python train.py --n_layer=13 --d_model=192 --n_head=6 --n_kv_head=2 --head_dim=32 --d_mlp=512 --vocab_size=2048 --activation="swiglu" --norm="rmsnorm" --norm_place="pre" --norm_eps=1e-06 --positions="rope" --rope_base=7000.0 --rope_fraction=0.5 --qk_norm=false --attn_scale=0.177 --bias="qkv" --tie_embeddings=true --parallel_block=false --init="uniform" --init_std_qkv=0.0412 --init_std_o=0.00808 --init_std_up=0.0412 --init_std_down=0.00495 --optimizer="muon_variant" --lr=0.00568 --lr_mult_qkv=0.5 --lr_head=0.00774 --grad_clip=0.5 --warmup_steps=200 --schedule="wsd" --decay_fraction=0.923 --decay_shape="linear" --final_lr_fraction=0.02 --batch_tokens=16384 --seq_len=512 --doc_mask=true --train_tokens=149000000 --steps=9095 --dataset="wikipedia_en"
MLP neurons of a small language model. Each row is named by its layer, matrix (gate and up: input weights) and neuron, and shows model dimensions 48-175. Each number is 128 + 24 x the weight over its row's rms, rounded and kept within 0 to 255. Numbers have three digits each. A neuron's up and down rows have the sign that makes its largest values positive.
After each neuron's rows, "fires in" lists the words (lower case) most often at its 100 highest values on Wikipedia text that the model never trained on.

L3.gate59:145149163091074143192065141104170097079106113142174111082105155106123118127109159132104105102114099145108137147127099137128153134115125127100126131118080111152143123131120096117163154166111122162096118155153094124140101120130089136185131163140121087167106111162121121131082123103137103170093127156106130145137129150148111098129178127142154129109138131122084147102153102111105101088090
L3.up59:087140160105102122141107080106154159093105124134162106083130129142127118135127101102090156116103140104102168130128137105131112114137112118143122120158104100193116122089111107139180143155110119148123137131144091106114128094101112135159117152108161110137126128147084145111161148143134140167083077125160137163123136133099092108123112103141155165095159123117104172142155102157112124154095
fires in: "next", "would", "candidate", "second"

L6.gate465:149119101154134119069140091143128109143141121157133136128146115117107145122144119090107155160142094088115110079123123125144153104139132077157156125127156095126142101153122117109141149142117168146142166115136145131078140109112134114130135093162132156127170168126184132109146104109108127137128177112118068152158154120134101092134138156112113118158118126122125113090108133126102127131105
L6.up465:128115059143128144158159139185132154146090145122124120132112129116146117100167094098085147143132102146112119092135139136128185111142115119154131121096143135113135086122075155188151109153152171131135159106130132105127139079116128126153131119141121140176141168113099161121129128139103133146138110119135078106152132093132131155142087112141163117144126100140162094111073158150124139133106
fires in: "war", "up", "it", "power", "use", "down"

L7.gate230:115123099084129167065136071120136128152142121103105132136123101119142090126147150159122116155123140119135150108130162143126124096093142114127151138106106156114077096129144146097106132130141099104094152161121123190168090151152168156112132124131155108149118128115095130114127111137137114148171099141124173120120147141103100121148136133139168105146102091109146132144147092104115123094160
L7.up230:142150110115148143149137135131150160155085111137112119128140144134119184137116144141112136130139122176104150085158162121188118150106157112115161133107115111147145178162145135166121152147121106114144113128117161134108112142106105132114118168120144139110145104153107116111090145075131124114152150123107131098133115124139119133110159096105092133133150101083109130144105134144127148128099
fires in: "of", "often", "to"

L8.gate328:144132147131145116098123107148147167108117132133136123135113150133157120059179162186088168115145162143139097138143146113189114153130117157128120108127100115105097166108137155147124155089142126102139142120123141160112112079121144114152123138118107121116154105138117156136097083097153147124120122145139144134105144089098124134092146147134105173113093088110125140163109119101157119090133
L8.up328:109139138135134159166092080122097170119095137092130078140180111113092123174090137153122108132139109166124156147163147096093169156134149102109102128157155108112103098128119142110114113176126125180114080135125160152129157124140142128130145168128140128151157136116132135123129110177125115126088162110116129116161129132123146104129131149089150083105143115126142149117159114159127101123123
fires in: "grumman", "there", "grand", "grandview"

L8.gate141:167105125127106114144157105119161101118097128180122160126156112155138128130121113133133137145133121116099104112125140111150092134132144122131109143133127128078169100117134113167105081116125115161104116065100123146153149127098158139099139115176168172133136130141108116118126130087153069111197160169152072124131087155074136115146114096157129123125150088154106152152158126149120144125116
L8.up141:113113075154121163147126126132129133142112096110102137096126071171110167121117151138117122136163135149135103144087121125128137159165117140127111089098089170160088114134096157156110142140132097104153147135120135130071145157162132146086132140124106155141109102160118145191094110133136109111126099112126125105116131139086156107134195126124120142128123105153102115141137118150157150106143
fires in: "to", "would", "may", "could", "can", "will"

L6.gate174:141157119093131127133125159103135124109108146179134134119147093102184123090134113184121109131146109125141117122099137120140107098171089113175136142109099149128101083147143109116136151131118125124109140121148123095102162126116099112112130112075147120135139117143160145149158157157140104147094094125099129178087147122173134134115129118153141132144139162126143121125131114172102193080140
L6.up174:157154126101174124158077135123128197110160084139132127146153136160160149144105091126136126123160107105123096163104117154177149116131097089097122136126147102166178146102131057101104110093122101151128166129109086117159131150146150119127144133072132132103144114107155170143083140142136120158109110118120097131128126136136132135132156140168129092133095153137122114118162116105143110144135
fires in: "grumman", "candidate", "programme", "team", "college", "eng"

L6.gate463:116128143138171129122123163151150099164149138122097119115139122136094107110089159118152123108109119154140104135088157159153124124155142176116092128116103129100080149126136163102102144134132114125148154107114173123087176125113121139077124128114114122095128164163120127151113108115095106143143108136113104123179091185164119147114121139141165124129137142128125156088115113135134135135139
L6.up463:155124175100108156138136101140131157105135146161104119144161094139083128110144141105127069121105091092113138092140118111123131113126106143136136123111123108084128150099135147090086095126151164127119126105143120113161105149109146126132096154168106112167152155116141152138170123108119105160124103132096144194103107082126109120100143156101157136123091139146119141105134138133188127096114
fires in: "and", "for", "college", "his", "as", "her"

L8.gate236:133090103120120098162158091109108164149136141150109126108144091133131069098094114151088144149123100153121153105112133128128093114115138148161158160138138113120113127150130134137107153110140121138113103146109113083160120164105118123168129164134143150178121074145154099140151138154108113121141132081154142083184133120107125120106140137095145097149103148138125177093169106143170107151084
L8.up236:125104109110098158146120103096119111103146122153111130112132115049120093154132145163152111120139097168152102127148157128124119109143170142154098121099134149119112141127115108111118105162137173161131130125087114124092108132139158159120128160102177129130145143133104118112154125138153103110134065137095088160132116161117118128142087084113129172140092143145101141093131177132113168124134
fires in: "of"

L7.gate206:111151140133129127159119121126117085137145106133143121115125118149104137153145127090154144146126059096124104085119103118107133148137117179098147104146129104081144150136132152180117163137171123118087162131089125151133153096150141125165124183135161130092159120140091139087123119099109140125130118158128075104101101151130137107095142129115090190132105151126145108146083114150123175103154
L7.up206:135093107092107140116172135145104103136109145132118131154130156122111169131149137138106128129126104119123102098125153116133144157096122120145123099133130149097164070133127152170158136142115122116117110177150131079104140160121092104114157103146113143149139095133104127135119126125115125112082153138081081107167128151175112138106168157140156072093158144142117156150110137119138109113172
fires in: "due", "up", "back", "down", "out", "upon"

L7.gate106:117117131157168126133175116134095118116121115138188107131084168132072120115101157155071148128113098136153122069152158167163124148130170105134156156103116083119115094108143142151133162126134113119106140142133160141138107135114119094127121163125130154132161139168132125109101161143144101164148108103139100122154143160158104152138118118133100097122114166136119103110119126105134121109105
L7.up106:150119118165117118139102121089123119169136149188155147111112109175156137115129153139148086137068082120140110123108096171078126107159099130163120149113136147095142124127156158131126154116089128110097122152085130179114124165110136110117133126140091148128122127092145101102096175154131121127161147163137097166122172169074124158086123099162149139130152139114107128116113114155137172146102
fires in: "up", "of", "about", "war", "around", "over"

L7.gate61:082110127129127121137105115124125110164146156106182097115141174145134155138120143097089115144073125117134115119157117106126137156117108177126161129183101092088130109149133126142111154088156193155120108138141063167137133131104119096114106141115139146156133136135114149115093123106099152122092176109149125115154131122097136097157111127155107109124118113146072125082140105124126104137130
L7.up61:116120069137146141131142114092108125097166148081108129083164135101130140119144128136122126109126145182140085102140133137132169142124145148122102146130162139110136125131107073144119145117170115137180163107136132137088124153141122141114174145161130087113151133107142129119159135122158131148094087119128188117140132148145132162142112108129099102118137158134069125139135154131087136139159
fires in: "is", "are", "was"

L6.gate439:104113115108078138140098112150117099177111135161114138141140079129083100119173130126108155140157109134153099135159126103103153101114171136117166122148122147150097107151120119094126151152114134121104092050121099107145096099133136137107118109147113130176140142130145136137114142142112079167146154155128125148106103137123146163099132096158130108140119163132164108134114116115115151102138
L6.up439:123130143155093149150095095102119092127099144117111136131137139124147153161138123138126157126107117120166141136128116138115143133142149134092130110081106115139120165164152167088126092148155144138110132136157155098128069127146112135149101123077138132097165163111169095116142094129110141128109139148116102152157155160147147154088081150126131142155149160122151099143096141130079096116096
fires in: "that", "of", "those", "different", "various", "carolina"

L6.gate352:076109132135098077151138116175122149116108134105105147087193151170156124128108175085148115179132074151157119126130153161130094104124133084142133178102140118103129118125121122162123120119148091101156149124117149102126125119086083178139153106111110120112121116147149102193179123095144104143103116121152168088116096095176138124121118154104158093103122114095089139117111146131139143147121
L6.up352:124106106102146118138107095136149112136145119114118121126109102106129172098145201121129107124140099128147184090123162136147141094123127146105158124135083137133123125169116153113076130127163133157152103083126143115143102142107120149153129175133103125137120163122128112145148136094135154114131154127135150157181169099142144161166108147159126130160146118119147111165152099089158161135143
fires in: "of", "for", "in", "santa"

L6.gate422:139091164084122118167110135110111158170096089146149140150082157128150137144112086161103110158130141121130075096157069159145123114119142126099122116154160094153157131129119146114107160094136128132129141117117115135131110106156086137137118105124126114125140153145115128100091121195098056134135113165071122130101138104123144120129135092123111084139095119150120159114129169130155111114128
L6.up422:131102138157124090094110108165122170130110122103102131144103141119120105162116094165149126116135140161141139132150098139145115131141136094139108118110115166121090121122178127157128165109095082147142094101123119124192160122130163165119111136163157168124143122121128129141135137148144120134057120148139095131120113129149093134154082137121124105139124133132138142138091149126127089107127
fires in: "of", "among", "individual", "amongst", "individuals"

L7.gate462:155110116153139141147123132154084102119125141158131141155121104144123094102155122129163126144065094146104124107103117165131158129131125119094143114118133209172130152115102127125149122119101150163122121126132130084116121119154119121155131115134094154134154116118126148136108135142131133156133131136145095153127146114139147086141157077132134142188148104145144143114160103113121136090169
L7.up462:114109147148147106094121137109127124152137144126128108147109147119111129135152136143117134114161118119124164103157138138093062155138093161157111176117102150119106120134128135062122130117154110146099119143124150163118124132173089151108140161098123083134129109124140070110109188122106117096079126162113147121158151092153108112166141131077152085092176134134121158104138136092110098145125
fires in: "1996", "1994", "1995", "1998", "1993", "1991"

L8.gate214:186104125116132105117150114108142122114112140137103145113151077081083112156125133089124114114122175148129129108106113128144107150100122145125141112121130157079098110099120148148077133102127134108134088149122140137126109137095120114111113121151130153128131140119148150110107097122146107146112130120087137154112150120079114094160094114171134125151084104095091122161158111137133086119112
L8.up214:180128124146111125121097115100138093121113094122152107141144128082141122097161114111122136104107097142168099104081147103166129146082117120121133101145146136067128138081107112139084158125152120113152095117099136162164138078108134165110099145150110124162146150129124157113153148162135120124140122136083119162179140130094117148121151089148133117154137131165142157162161107140150168127175
fires in: "s", "would", "his", "was", "could", "should"

L7.gate209:124136119111133157130113123145147091094079112132130109129118138125172139133152152116139142107150145091127167150123108135127175093143115139119087096181091092097103135087109111104075107101126129104105129148135121103147130152108099140144119150133121153131100095188097121129113103153115144093106158122142085117154087149117119156134177130133141114156095112141119170178148135148136172127133
L7.up209:130179098133162164125156120142137141134145095156125132119175139161139142167133122107138121163099162137132115101115116120126101139201126115112117118113084128118101129116100074135091145094110072133099119121146132114110108106136130151081094118091135118139107185125153079143132107136131121151160135147112170119087128155098154134099111095138128142131118113106151128157122117121161115155163
fires in: "to", "as", "is", "can"

L6.gate7:128137128197112106063094134159151134152166146123115157155105129155112143140122107148132131096146174102123120111095129152150138145109129134121115125075122156111093124105141149150085142139150134111096111081081120154114179112118114127146128082158127129125131114143137170115111092110092112153116141181104126150126099128129103146092124117094108143111153135133104099124114099150102188157142
L6.up7:148159113157128096122113129140133116152125102142166127073130126135130134129152113144112178132138108097132114113107120094133116110118109162108121102139107150104144157137187145178113155175125109131101077135153138138088121158115167117132121096108113124148086144165142116155130169154139089181143097124149167147131106126090154102082112120124120162162162108119091135141112165116158105130132
fires in: "to", "not", "always", "also", "recently"

L6.gate434:119118105147137094091136140112104098138073072139157132125150105132074127123160161159132134136120154168143095156171128135148130119100152176115135133145137103115118150108121116189143169136114141141122108153102131074142154131083133115105108104102130130119176135124112115128114128125189114159155138125114139112078112114135152133095143092068147104100127106121116160144132115107109121163124
L6.up434:147111120156160098101136096137100150091071094118115133125098125156133079147164074142160151147151085123144147118116122100117121126138190131124125108135125113178104128107136186143168124088121129087117081150111106127121132112167129130161102171123106139107135133172119093131116142136134145127113114148102132115119122140135148133185085126132140147135112119159130112161165119146132114130115
fires in: "of", "lost", "lower"

L8.gate146:102124103129089136115177103131089134116110159102152138105160134096136117107116145124132167126149159135097135108119149085164150159089168122111124073124132147104102142084154125125105131173112126118076120106110136116118099162086120131144131142139122165139156094102106145152139149131104149107128148149136136108093068108114139108112140135137169117100132160124113139094126138081107149110129
L8.up146:130096149141126162192132139127147115161115094137107150134114103080134103149133110123092165132128182097084140073091142163126095151137157111080114155163072116086102172134161117140177132118105143137134126132112110154181122139130146120149106113117146085141137114123166101090126125121125139152109092144148155163135105137154150143152133143148135083158121108118119163133159119164140121120111
fires in: "and", "but"

L3.gate443:140165122101097085160117123103130116159153077182106118116157145134146057124096139129093119137080137121097126145122097121159117116104183134117087130145147141121119142131124149104165121141127151146136097091113130150131163127146154115143111147103118124118145134097128184143168099133131110125090157114108127182152128122078130100117119115082131084169072130114117107133135125110107144120165
L3.up443:113143120115107120173119199138127107131140045128126153128123136150088092100102135108113166111145108146131127088127141117125102140104140096177136145115148140107092138105132139115107083172150145123105128143133098098121108149143117149143113136109116145118166141096119131119118123124140087129145099110121079119127146140130148125199117165133123088129063104150125152109136164136127133155097
fires in: "more", "very", "similar"

L8.gate487:088115129126147112188121037140168110109121153111191123104158112100105137115114113103120126122159100136118088114157170150148112131147162097139146115117149088110128134098092115129104143154109102156144104120111129103132137138127155128083066117106149122113163102144127140118162086112127128134115155161111116170102137112113104107115140119087081142138102136167158143159156133134140123137133
L8.up487:158133073123118111132100135143149156116124108060129113096134112137130151125152125174106145095119124119144093126138134130147151165115154149130097162144121149153143106104148095158104123143122154118144135111130111084143172144158132185111154138142087144119124114149126115125104169124145155120086103110140118105129105146142088144098159152135131164154107124091124138124149114081106117130135
fires in: "due", "according", "account", "similar", "density", "access"

L10.gate173:088140112113097149160115104144119108138138108096101137174100129112137120143110145168085128151093120123083122124136158141129154168124132133116152135143112104124091134098142156096104116133170133119155122137123139145128099119109145123089151114148132170120142155119104106140159145154095137164115110153090080107160080195124099143149173123145085157106138145135140094128140109098100130135132
L10.up173:145140144113151105155117151105097085097145156083116101087112122079120109123133119140095150116115115129157166119113134137100143116127101138093152126155093148132171124136115116094114127131131131152148093128152185117090125139136180115150115132147135114113161106140144071144145107122122152124098150110097128168094139123106120115153116134090091158144100146133151115111113091108131136108118
fires in: "his", "s", "her", "its", "their", "your"

L4.gate263:093117128098111124133217130155171140169097109163143127124144145127130122165152123156140100156085074102128135165096115131124120151130126136152143102125150115131128154148164104164169107128139126124089149134092153129149135119141116143122132088149099118169166103122130167125130157147121094115124146100111092112135120132099134097136135103165149111164105117127097171117114128130154168168152
L4.up263:112109133107096145072124109126101119090135092090135080127120117145152121120149135156123135094109172181118101093096137122136124130108149123109149139142127150144156102136120113161138113120113107094126131125134103103079105123153156184193123150118131126114123128165133126134131144130131132078127151109154171131114135133104139131114142133149152145136155140132162108138111121160112143146134
fires in: "on", "via"

L4.gate332:113101172112136094128183142105106130148127101130109118075119108096069107100125100159168115101112097084108133123120094112138108110154137112157137135123139149149182151099177155124098139145117151093168127101126080091108112120136082132101094114135148120142117141104136130111144143075138105136106142117131112143103111154169126164112135101118146120121116110077100128098107113133117144154113
L4.up332:151078137129098119169104132136133145092093141140142155110127141088087117145164093146099145086150126175120108087126149157125114119158135104133133133141151180122169162159108162126107117098158105124117125144163093081160144120115083114175137155136139151169140098092108123120121104086171096111111149085117153116103133141101103144137111128133147148151132129096109124118151087148092173128116
fires in: "of", "several", "many", "more", "other", "despite"

L3.gate282:120113184104167141151126164109145134166109155149138163128093142089088137134144129159106146126085163132076114086123085134103133131164158116128133122132069115140121081110173179100151167132137108122079117148132136088111127107148152155148121121118165154137142095154139117140099106127117120127133124148120141115137101133113126166121098153095142156135071158129146116171108117143151116123161
L3.up282:067112159122107131138090091111125114096103143155148122127107120126085136132146107090111126140182098145126109105120118093137134082150142147137100143102091127143100125140145137154092142100137144132125120119138135160099132132121104115139175171135117097125121171118115100134145142093159090074099165156104119125122084142182143119089125110141133122126213140090153113168169106139116103124145
fires in: "two", "one", "four", "three", "third", "both"

L6.gate271:122114116131158109119112115089082143178089115124161104116165090132082137131130124122128135139157125084128112128126133143159110168107150172094113168135137102131124117148100105104102128112093096140114138115122119118167137137097121106114118158107082144130130104101125154122126157141134126162087147156122104135141129133180141105125193159106124072140146161128114153122143143117136110097146
L6.up271:114107140134120094143101094107135113182110129093171095069107143116102116159140141118144097098145130138089138157092128146161131116121121123133111131123097142108136144123138125157110168099097131106126127088137093138141106120134120148102097105060128148169140129131110158116132128101125103208138138157155092137125091135081117102114142132121150106125147094084151158099111144183115120144121
fires in: "or", "and", "but"

L8.gate188:121119088140116095133135105114171132154147159133136135102089175151136111174136138133112110136154102099138109159141113149152142146133187170106158120110088140077142167151151123100088138139125080110110119168125138132152103125113134090114134135093128096151164117151103120168091147096113112123108122137134099099129135134158150153128135152155158119142134127107134113135188149139166122193128
L8.up188:122136116167134108105085135113130098147137102093130106113178125108126157099131115155161178118129121133090135117131119148138120118155150156094141109134093177098098123129121074142085180090154135130125153149143179106107106131191113137100101110155175115100108131173129113109168160131085139091118140182114139136143127146109102163099103131095131111138120148131163164126141088133160091105143
fires in: "on", "hotel", "1"

L6.gate22:118145126091150126082136132150106120133152099119154140122143138182126115088113128109157109099117093078140120120125077104123160113165100109120152134140137113153086144122145112123122120134124148142146082135111141098147116088169133091141122139098082121097108133127112146108142135121130124123110181144117077113135113120117119109153171127130113152144152119164133101114128139149108118130119
L6.up22:127101140120131157148154179140097152142130103084107165114152173167136133130122129121119124111132161103088118137136079099137145147104139109112167160096145149123147126120144152108146145112195123154173100107101082173112170117127139139119149140152128131131127150118143124076143088165092110122148083141131142132112093099101144152125117123151101123151120133113123143115105127141110142118114
fires in: "are", "they", "occupied", "and"

L8.gate104:128116111101124135117133110112122132142141126129161126126170143157124110131126133146148112110141147074175136150136151139165139153107152153138098120100089150074147135088122123132134121073126091116163110104149109114132140104130149118145096089192128119122146110190128150122103116110097135096119135174139121114118088130128114132097136122132143115080146108105131108126183077120095148129154
L8.up104:140094131116157124127120138132107139118149133134108117058135110157142126107111088152133110088138114146127086089111121117123145126120114093112126129120141133144127101104125127119091130141157137112130152118101097146162085104090140115153099159089140150144106108149112077147137129076123101159173116161093138092106112137102130112133135111172109114149141082135082102162172087172100098184143
fires in: "to"

L7.gate225:179132145132134148092136109139172109136102113099108121100150145116129145122107156176134109129130075110147125144114135113140141136148139118074095118145160119119160173120139133147075126138139061144115180121088155145167106132124121177140131118120099170143142149102106129149127135156168148112087121141114093098142155099134103133173088119108123088123165177147089178113091125131116144143138
L7.up225:160148186128101107130156176117140152133118148094134150110143099158129133121097120139135131115135091124099099135168166125107106141130117126116161125111109138117118135156134155151161100142149148106096115173076117136130114154161173160142122147106130102102145133152093171086123135159141142108113122143146076148146133098110145104114150167154119121174152172171141140117148126148135144170133
fires in: "of", "about", "subset"

L3.gate436:135152105152125114116166113083145099178109104131124146092117099124115131092133140138101164121136136125148117175115153147154122151134127089102161131161122110159137135153148185095119113134152103102151102105147128122148116165122131093138128085106151160129152131155140172097124149219115170097114116080116110145135113098132132140131153171118138115125103142115115110126155113084134144127113
L3.up436:083171104116154147140129147092135136155126091154118130091138141153155092107084082123125122163161132110118100131173170144144145180134112139118112119108099150177093130131124165118114124103128132117119100096146107162145101208114097131118159097092155123132110120155156109115146151170124144151078106121130096142128104120115138133122132130121145108121120079095124088153135125136139096106173
fires in: "had", "most"

L4.gate424:107104084157126117087163114111129121120094112123096142148170061114157119121102098121099138173128139131138173134104128097195153132126142134109132117164112133100134133143111126200108137112145105108120131112115125115115145155100131133131103104139121162100147111141134142143135151112136098182109139137130124156127104173137146153103117157124090131131119121177114121103132153100104122166136
L4.up424:144137114105114125097130137106114120110127150156075100154076097140107135109148101121105139108087177151110137132121141105153118115140153095116145119125116078092076136134106101163101125128102118096162081133093168121112150138102180128161105138130153153093121113137143150123149105169148109145153143130133139138096119168126123108176165134143113128098105158152130106154141163126111137149167
fires in: "with", "from", "through", "of", "within"

L4.gate278:160130147139131139153131118154104172096129083108125095109156098102110118086118146112140115093125156100128148098157157146115119165100150098126142149146140094142164111140115171155143161126104117125124096091118111122142182140178163095111100131090101135143122104126128145110112135132121089115159141108113110141145105138124142131124106131110099159120144127151124162110102094136094163103131
L4.up278:123121135148112140169135143171124133109103113131093161105112104107106161112161151118127120132122121122166099120171148134096101151125149152117123112125196140121094125173106131157117139151118102122106126108090126128122146118171149118123136142160093135119144146146109133171144108137105104168156139094085137114131117141129115126127137115138078129098059146128067122120123124129126162101168
fires in: "of", "according"

L8.gate327:129161128122143149119107133139118108132103125130166122086124139145136083118091120139143128135151088183097136101105097149188110179111151136123103124153144104114099140107088125134072163100145171088125128110083124091107109118157171132141100130112102161135110139142140137109129117134138105137085156132152113147128144135126110152139127163165118164086118124153105161132113127097125126143138
L8.up327:148138131135135169122105182127141106088116097138141087135109112127125128150123158128146122139136156098116091105140170127135138167129113114126102091142175181123161096061078115099117151157149130083147141140100083147134132162099127076145147143148154092140112139123148146121141107138121116155155179143143142105138139102119120123147135120113104114103109120148097099183121148072153125099081
fires in: "her", "his", "heritage", "itself", "its", "their"

L10.gate330:113131103134140140103125137144151117156124091091134079172129146133105162132142112181078102126099116142089117115119126129115125166123179122121135095122120098097127076132111147160122115141168128148092158123137111096139089114124102142160157118098125146139113122092141151112082122135138123122122117168148149125130119129133131127137128106169134159076116121114109130161147127129153087104107
L10.up330:130079145148121084136138124100119134170115108096155124150100096121122154124121078146178124097119158125153160108112128129134116129149098153131073114142142162124150100136158072162052148111153105145116127089119120174138127130138157163105114121158097106132137146134121111110124136114094090122149149136153179124155106123119146117092105154148118141101170130139125160096117120103113099106125
fires in: "be", "can", "were", "to", "was"

L7.gate234:166117112168156135152116150126120128079132114090104136125139130115199117142125153112111113107098118129130101136116148161103149121143102140118134099134103112112115139078144129099115110080172114118123117133137146158120113129144114103136088141128145110135111156102109086149102123101097125118123118144111165096154106123114121149151121167153117140116140154123093136174143122112159148127142
L7.up234:123138112131102130053161072147115127169104106140150127117125146121090143088151098115114096112164065149130106126090136095124116123136137119138129105076113145142101104099147170132144132167092099091104146079146153147110160136136100146139141135101141113128110114142138105102169107127104112117152061120104118174089159118116107121151140136089108134150133149116106132117126110146143110067136
fires in: "was", "to", "is", "would", "allegedly"

L8.gate120:098149152138121170134132120107117123136105156119152161105133153141105122099116146127140102108122154121083102133134145103153141152153137151156099084125115102151139136095126145113112129109190124143107108106119145120138056112111156164145126114093113126151087102162141113129087128169120115125085131110127129138130145115140182119116085125106173112118112137120132087101128129125127138105115
L8.up120:090143114147142152109117086117146135134089140136119136121145139142092119109085104109110110121090149131151135162106138138105167123068141096107105129140134111171164112128105139119141159141148118114146135157108110107119104102098110118120156146095096080110165142121149137157172151103122096142138120121092115143173092116150144112131119130117123119122128121122135132131150153133153088103150
fires in: "their", "they", "website"

L3.gate476:086114131147086147146122137156136155129068115149156104108115117114156121129111133133109157130121130162151156112145168080113116131119165132122110166173148115133138102119148178104156110152169137128117120114196159147113122102117131117146145090109116112178128121176136151126117136123164095101102129124091118129160090087118161114116136172147108106123144150134102181101103085102149100109125
L3.up476:143177076133148136153132089125093150173116134109113169094128158142136111150136147142115102107143132097124131158116117142116130152111139119157148127118147129150142169140098108139162126115128156113129138130197144124077115159180082121106165133151091127104120132165158134083122157173092145158093140132133069129164138120138142105103133150105116126100104138130130155150137131123148145111169
fires in: "most", "village", "similar", "known", "simple"

L6.gate493:104108101139125091145132091158165165110112140117128166118114153117182119143110124126106132102137123197143099107087117173108086124148117094103145138113096152172095135190124109152121129142154129132092125133119177152083130182116128085123150156128168144103135162141122128121101166134111123089131115150161121136116111097118111113120142123122101092115126156110126120110119118130124128160107
L6.up493:148120125169092105093103180167118133113162117122064131097144129134170105085144137133165123157115116148157195124095110165121119140142147128177148160094130098161075104139120088166137141166103123152104154115143116115112182151114102126161141158105160124157124119109153144129160094109117135119081102107128114132143120139126127138125128129140128129099126128137122159130162128110111140161091
fires in: "of", "named", "in", "called", "arrested", "family"

L3.gate237:116159108121152110117119164117104099119082094157169132120143148138140173133136150124145107089139138133117149096156140081167162125138116125098137137121110180122043109118113147120137165141133125164122090102114130124125106099130116100150139104155139132156136106142093116093105149135089080118121138139112139129131125131161135130144155109151119113129140173130117148129119121134124101089134
L3.up237:159111110121137100145159120125148130142106115100157126081138083168161105124134149091156106076093166133095119170127112100152119136112120126115154090116127110147127120081119149137167131139122132120158101128132149173127142115093113137152200135151174093130121161150110136120098101161116147092126110149141143195139146087132100115124159143113117158158143100085126100094141120108157127115128
fires in: "would", "candidate", "went", "winner", "running", "runner"

L7.gate143:153096101131124138116118110115091128099131159113175122123087105120141145114127125161152113122101101136145133143154165169133127082111113110074143153075136101148103125067114134139108096155111124138152149172124136143133166088095100124121101163113109154155157116122097130120138125153147097105124128117102145084128088101121130144157136143131152104125104135183088115128085140141126156103134
L7.up143:115102113122120100070113128145142172083138148145112121097143109120077167104165087121110125124115047128169166116153110102082104106108154111135104091127139127109178129135103104137135162085134097149120121119148157122126104157124152157103097104119088154141092150129156138153142144143151140120134114142104139128145127126123118140168096157121122099090130143111108140113128125163108114143142
fires in: "of", "war", "across", "around", "arrested", "living"

L3.gate117:118143151096128113105134149145128128129133140145130104129121171113069116094111137166133076122151157112148125124149143097102160173160118130139144105118112148116073147130121107107125180122139136090153106123117130128119116090110120123103113149122067133148142150150160116135159092133101129135144086137130091169149149149135076141133116153138113137083161082100160088110157110113133148131148
L3.up117:119135142151092169109155140142102107104133182117145087093090163144108089155062148100136102138139168118116122135134097138095124115118127091093065097085130141142132118157144106085140086123173113095127118120111109144089110123102135099113092141124119132133125125142129131149153108142071178072144120133096124139134140171148092117130140121092121131124124133076173104135141126113118154098135
fires in: "her", "their", "they", "girls"

L4.gate213:152152131114096160135123109115110135124148136146152112090148145132135120129111157119079139137119155139156116097126121107122127124077106145108144161130103108080107151169167133092116126159143120166125099119153083142163134172112141121089111170094105131091114059153135136175115129136135132117159121139145144137124123166120097121149155160120076147094144105105113124135098120108089110085182
L4.up213:142110139132141100135128126097152125157138115113108139185110108120115105107141115156117201146157115105121143103124110141113110083106162110095176095143116089139151131176140142133091127138113096126111132133133121073166138148123135162126154132115145162150139150119093138155150109096169084099097101109156105169125101137145141086123160107143133085108074159117114088144103139126138144091125
fires in: "of", "among", "ambassador", "although", "much", "alongside"

L3.gate90:120133134142139120129136145123112114150119157126126139124128147107099122111142123131109142102140094140122117112109172088162106134120093108137106139147136122071117148103138186102148127104122084093138171126154136123129104142149108157126124095138139117129120117110152135150069111089173057087139129069079157149113063127135129150084138115170130113078102179116090162146097076104169135127146
L3.up90:133126127153141132150094100072111123127131116152133181124125090140164130108099129156119139106145081099141135100090105123113101086128160167158117158133101140186152183123121153177092134119132106126093136150134103129095131104129126097132162169123115099143158144146163165146158087131106170113168149123127155092131107107134149156116137130109162138114134137136148105128134143167144122100135
fires in: "one", "ten", "died", "young", "even", "two"